Weights of a small GPT-style language model, trained from scratch on English Wikipedia.
Training: a variant of Muon for these matrices, 144M tokens, 4380 steps.
MLP neurons of a small language model. Each row is named by its layer, matrix (up: input weights) and neuron, and shows model dimensions 16-143. Each number is 500 + 50 x the weight over its row's rms, rounded and kept within 0 to 999. Numbers have three digits each.
After each neuron's rows, "fires after" lists the tokens most often just before its 100 highest values on Wikipedia text that the model never trained on.

L5.up904:451492530470510463462540458480490596429494490446448582452416465496498443498455510479504402603461548452565557453564405600487503488485518550580520597486494438546538486475473436513518529469485588469498458531458531520524503535427449510531454495479518517540465438419549507476433482543549486425484478528579513501452490534493525457434592567499504450560498481479473507415546491537545565508529
fires after: " s", " S", " V", " n", "us"

L4.up92:562531510452542444492525522463522441568423496513457467513458492507507510385472539506563447566477548453529477442544478500492481466467548513492466505454453504434590532522474471492447559443497570543598537574483535438441479488630436475584480552489448472629550491485536529555433460430388503386540435379598503559406490551534500473468537441517521539576441503459582350511526550489457568543489
fires after: " F", " f", " B", "F", " K", " C"

L4.up1055:529513484577473508539516552544523521488614551462512422575486401556573452488570541444451605478575575459526451583511484476514481417489603519527475486488437385478534484394622433498512509523549449448619505518521517519520550497499482470477368507489373574496516559557617494398473500560549593521509551514458521592486479496440528502522471513443509454519536543550447559504397501520529557521536
fires after: " c", " C", "-c", " dis", " app", "C"

L3.up539:512422436457470539554448517533437529563507451468457544514590510509549460458491581524500489385431494494511391408524412449449489564597517478481573504543547473499514575423484521517522497573544492470422525443487484521451532490482549447464504616497531446480593576610562483527556454572465580485415570393502551525477509459563505493510480502470512447453454461419588429571490529474479445553534
fires after: " ", "-", " H", "\n", "–", " |"

L3.up1046:530417481486585489520519477553545440568453477502604512507424569511477464588495492556620523484535632412542574501476577518541502437524452486516463528484472494484466515609513493485499511399503471457481503503539538561349606530577461474489490578513466523424544518459553483559557533475450552558528523526553453640425535440479471599523460523528593489450573458537462427427531583464546533516573
fires after: " se", "A", "O", "y", " E", "U"

L4.up654:525505571553389494431465510589549563412544524532502464573427405548512508486462602520549506398464422484601543563528419424555563492469477551467563478427495420546507559498427508502428478413601566521469463515560438512575512461484427452539527524632490509492484493485518482503551491528417475489569521523507513491530490479400431517524495521455540498616472539515473500404584492582482517509607
fires after: " h", " n", " f", "el", " t", " T"

L4.up921:464493572488553537493510535369495456466549568437455558488466352533617447535525578423461582496543573473497456523512693506560554484387549448476541426484543468504452457430573453522461553495485548493498583513490562467556522435502469450549492475537358481481552559540477478426520414484528475472471569423474485507478489489513555521504465498488486468569517545496476498484483588545515428390470
fires after: " c", " C", " G", " M", " V"

L4.up358:435449482482473442498501451547506513486398562535533525492507546543518541571439512567583515508462527454478524488393520439488428515516476575624462511461577412540549472530435498522515395565594523461470492563520435491533517555452538468558443478534444570464569493489562508561475439521548465507375464510626475494409508517498460504528413471450418595511501489364579528502508527446480506569496
fires after: " s", " S", "S", " inter"

L4.up951:488463527553454534496491481480467515532459434520502556461465564448464466609517524484500534540469531582483611613444524587489422432477471513621433559461398484551481485512465496450583495464482510459521529438550496531397433445549489513480480583490398453433438587452537580582437452541534476505499485501505409574416434533542484467523467607466525493475548518535514594426587541425424504465542
fires after: " S", " E", " R", "A", "S"

L4.up678:500540523609435469471476514459491424502417541578500470475479450534618496441447471484373476501596531632460525468495436476388520531509448542397539472489457499485569497526494517510498563525510464542479442417471424486494509479524617439490485535470511530462589590465529394446472485498544481464429467490541494541456487593530534451476465520516475422513501539455482494503457533420622543491518
fires after: " D", " d", "D", " St"

L3.up1010:474447404500501480469501448541515488475583455534524495440454512482544510503374468479463442546554610533500582457437434518479607523538552514484525488410526542514513543492434411386539530485469543526403472439565438548426403472469470488430479444450516552466540491542567485462424456478400451488417533472490495522509437587485650497414485483475475526543447446494478608453458465566446542451467
fires after: " ", "W", " un", ".\n\n", "–"

L3.up340:540515492543516548467596562518419462406501540529519507526498365513550436502635588450514546505506555492566549533410487450482453513468472543482636498528452483453547472450548473475523438446461560465556569621509429502526399430509505445512465439492541485586452499504422416431483525523500501442509526436399474483453620469529490449550434410474553532504471458481562484523554536508458457481514
fires after: " c", " C", " t", "c", "-c"

L4.up1:562506541529483428436469544451474572459415548514486536542513515618444484483476433554514540554483471487563504542499545488492487515509542547564548551521503380520472508490486489425503463591436546448424529485538444526433511576540448452443439549472474556549477506517460589431587426506538425507534488486599528425550563480497482399569500521495496553512577501488443532462527472460455403450478
fires after: " S", " P", " H", " s", " h", " C"

L3.up1052:488562564619480440422449502514459503471625464529552504458551508608506362471481490525510523517445395471492530527496494492503487474546562491469493483514475457459536421478402506518467556501475470509564449531499503482400470632530509448483481408568502542466541538484438482408424467453538514476541458492563465488515544456498465507588394598457509428507450565526560495460478451431533481481614
fires after: " st", " St", " Co", " H", " the", ","

L3.up473:473546582466527514485529383452459548379572547517549550574472589503487512528482508516514560493602551466591529531463542549448449503509514406471443540476580436399504479500581400480488500607525561528438449528551592476461423503484458507495512458428458499503511452503508533486484533418499558510510501525570534521513465529526376423483334420514550477452424395427571491525497525546529532437528
fires after: " Lab", " Liber", "\n", " Pol", " War", "an"

L3.up713:384541553436537465474522404500558516497541523575468505478502458514475503453493496473423430519521576548518460520543505441464506606500606473483473503595490450501494546508478432480503454440474514492498521515463564479507373438490475408502530455552540500483576566517617501446531476473499496564620509499407489561524522577361524507578497467437528608547494404443497551471502487598509488466544
fires after: ".", ".\n\n"

L3.up902:434503450527487435476439467546508465401481519564408492482540510500556406520518440470544518441512523603516471414450517448527511386516534506560403498505600473535469399488545438552562490499538463375494475501412472570531523558443492520491454499488367575581478470550526478482476444486467521474429478514528570478526527473499510468528542436509543585533549442460452473514431523480464498510553
fires after: " S", "S", " wh", "-", "a"

L5.up365:506465505538563479433505441544444488459546472479447525466463524528564563500466464561531583555473504515551457566492541576488554534420502497470426493540501524524481513526464439461584602521437462473506595406510533608395494404568539534493314513582515538403434473495501490517524474540541520500603530501448499544451502494500517506511516550439476470453511545557500503546573497506505522498447
fires after: " E", " l", "ic", "l", "ro", " r"

L4.up211:490453465484495501524476570524555555463483471472513526558479483476499516545475468510486502527471520527562484510419539507560429470544542603477477492577424490504516498537534571491521502580439491441485515471460550503420430419486610580481541578439465559471437541483471539547463469414599489497495579509505458516441639560520562493482442555445499385439554498447504493574544508523448549506545
fires after: " S", "S", " At", " E", "A", " to"

L4.up199:570538526454500462496454524551595465480410519480502515473595428482501478506501532559565473524423450546516562440470450481419475478558514560490500571556443474481421504463431462521436467445518526500433446441606528491494491394564524544569516436538485456534471477542480507552461533522365402527526467509620525510526461493457406535389537454499494494545518523437611490495488499387466485503531
fires after: " f", " S", " F", "idd", "B"

L3.up116:604506593485508501466476436582478512493475396466519493526618453603429415525498464534501581441518470507540492409460566495446427487522523488549471491445457552453494497370429447454472530587430544475486469552509470478531563516551581473479477536372498507485570585559573492488509529484467609547400546497487498441483495517471500512587487465557537538582564503507545514440476483483408425442588
fires after: " (", "\n", ".\n\n", " \"", " ===\n"

L5.up1039:479396512464461575510543530457540613463461611531476528540635422461522385470472466516489575461456522554437473465487467453528575461513481396506396440495519408482517504506487442459546472458437440423523574512549468471520435488524513483438524511443512517575512499403524564441391467479497586507454513519453503466458434549544481425546487517543545565458486525476466538432572551534594487513475
fires after: " St", " L", " No", ".S", " Dr", "r"

L4.up450:556418644553516486423503506525398498499390488530511536559606511479610401543505592592521547587529561471482538437400538514467467548528542457535409499422472503456423515392508475537448544451463584492443440531505574509552538453471506492470506517524484480515518505459496369560533499564492515464480400502536543538520462515495482554542487449523476496543594469355533525572486501419551555522482
fires after: " S", " M", " s", " H", " J", " B"

L4.up2:547539471460456590459542467527549478516517478476559525495486502488483517474497578485465463514465510488499454506555615502455556490482506527424586576472516490539463540467413558414616567582485423484456518524547469549515523444441503450503445554444542609481485482478497509420505525518402467395557568483528502526553550474499482476415573469553414518558438446582444470532533516523557540574557
fires after: " d", " D", " Sl", " cl", "-d"

L5.up1109:489502596547433463508493566532582567448502544551475577502597510526460414495505540460540549488524566533471561538565518492506464566485508385482507566438594548434525516441488461501536495445574530522598517518536511508624540461426535493462466534493467511468442416421520496503524380499519481531493549566570550395494452502523467475403505436642462499498487559466533544495450512511450375540435
fires after: " w", " St", "r", "t", " Dr", "\n"

L4.up242:552420450510482481566413504495498478539497457501537638505488511532471443563451495525490675509430474418398544442500457595517533449538458538476526424478494513453441502480433460439529437522518604401447402475468501483493592501512408439547526440446530486490524478477545475482446512490563491521513551534648476507478505527512493508412505460488481506548540578405432486536547507458447575595511
fires after: "S", " S", " H", "B", "as"

L4.up66:494437542575541511530545545450514547446497477476404481408526508406453424451452538536515505579458410455458395520484435486502455552434460496487520508565366452474567581499507501596523446535534579503485535565563530521495466515498406520563468513558497490473544518468589460507473514525568426590427514550516500499497510537531483496506621621458483476539494573421431466590492587532437542447542
fires after: " S", " V", " N", " D", " n", " b"

L5.up480:558552554513521603491514512525484447442500493448487580525533479545577432479390543436467491459426430488489388488483485504552564499455562408535508523532473465522509439582472485504456639544581537443528538515482459561490530497536438547490556536550501523517575587549549476453492499541423517468465564482560493536477613514494402524485434484500532436534572478456474386521520592551456426571480
fires after: " K", " G", " C", " g", " l"

L4.up68:522571505481533493558521545514557544443473537443540511533519511497553504465420480639469525538510461452444439499462504565549506518509473517387443492466407539513506556456510460502524519532548468525514510562448504462412479430474502436480467499459437535502498507406518443445413465522537437386483545393602481559404568444466533510429535481485437483396587437527553491483551492469458493564483
fires after: " E", " S", " F", "S", " D"

L3.up907:374520433578459498517523497490517456467566485457586467443411521571567458631465435481520560506511552472598395477476515484520517441472543489477457511536448490474405496536533457453578619531607497504527499533530454540451453563571530426493446503462520495524492526533430526527552598579483423513547514529493408567477530499512517501489456508448471512492574524450533460475484414588545452568534
fires after: " l", "-", " \"", "l"

L4.up72:497508460448574571535517551599581556497488518484500475512515461577522433543536476495473533572433446530448483489484554499472479381503582411455456562482560455452478478424599540539473441530422476492498529534484529333506484460466487550439525435536571561447596513469520429482521448401488527474524515498631618504520492412428408468416473458526477399498367446560517549526486471519523475526531
fires after: " Lab", " Liber", ".S", " J", "-", " Direct"

L5.up581:565535563510490478425516487533532417503462523560467439566472473406524516449506481504482508482512495576566526590504431416474558466533471555424521492483543393582531514442379574506494512461505454467518472524490483563565512487476527470426476579468539491493467486490541575486515545505462582419545531561530479525496529538460506489492506653507487602514586476556420402495541482482574586545474
fires after: " h", " d", " T", " conc", " D", "red"

L3.up66:513422448562552521537465526498574544523535411501510519443569525618479480454539572567474560519500534480510522399467500475400432488488462574536468542443485489476561514517478430502531498477515485505539481612533476545466582488536519400502512544459534414538525621515562466572547479476555522453486557460508591501548415481409603481500482535409396550553485464469481413512529493467428528512570
fires after: " (", " |", " \"", "\n", "|"

L3.up1053:516463537466602503540537571461456559462533537524507458460470557540495461506554473467504524531498432458535528476457553458548548487491578497476470544548550471426475471437461394540468580504500515626534659490537539514428446550531507473528538489413490471516486496554492486524479524479540551543527523421514455509494422364511508667545488548429512568477470470504461556411554481499517426448574
fires after: " the", " Co", " United", " e", "ro", " air"

L3.up973:571417515545432488534424506487402524419530472451602572438555507589477575434468510498490464552480539575532420617566516498512481510516569470498461511451455556483570546473522519464519529659509539567561525453499499499500590530476448580596508490450435464500537569523545455451514525465558452424562585505468490489505486447525481419549481523495524421381460543520532413542472572430429518472527
fires after: "200", "201", " Pol", " pro", " P", " k"

L4.up453:484485559492534457522554440564495522486497556464533632571573448586528444526434521467503547474489537477473602465551595633498488409470434539425524493507375558457503542560514509508564445555513496464477529487456504478479606491541520616469501465498498512440550517558456501538521594527592489523473527571495542606453577422454460503508416503501531501418444434501443432524514500483486442522481
fires after: " O", "O", " le", " U", " se", " o"

L4.up721:564551433409487426557478511470501356463424535536521439524474511508550535519484511528408469523430449454582584502522513439454470500455442478473542484474424558539398495475467534526406518469530540560547408583535536495477482485578401514556495601473503478557551575533572496574446515501493498504563460526536561533536586578507493493473551476526436558495433531415490429440586508535396521514466
fires after: " F", " f", "z", "en", "f"

L4.up710:490552490443587511548421556524446459493540474533544466505485538515496518486496568468416481519512536578539479555477471547530483507478567472447481593439478517546488521457480570517440486524488491476502517555580505520468487526573457544449361527485519541528539478551518482455437570518494642400543459570525469465501537434545497485376532486492374567622448559474479453524483525541617548594450
fires after: " d", " h", " g", " gl", " r", " b"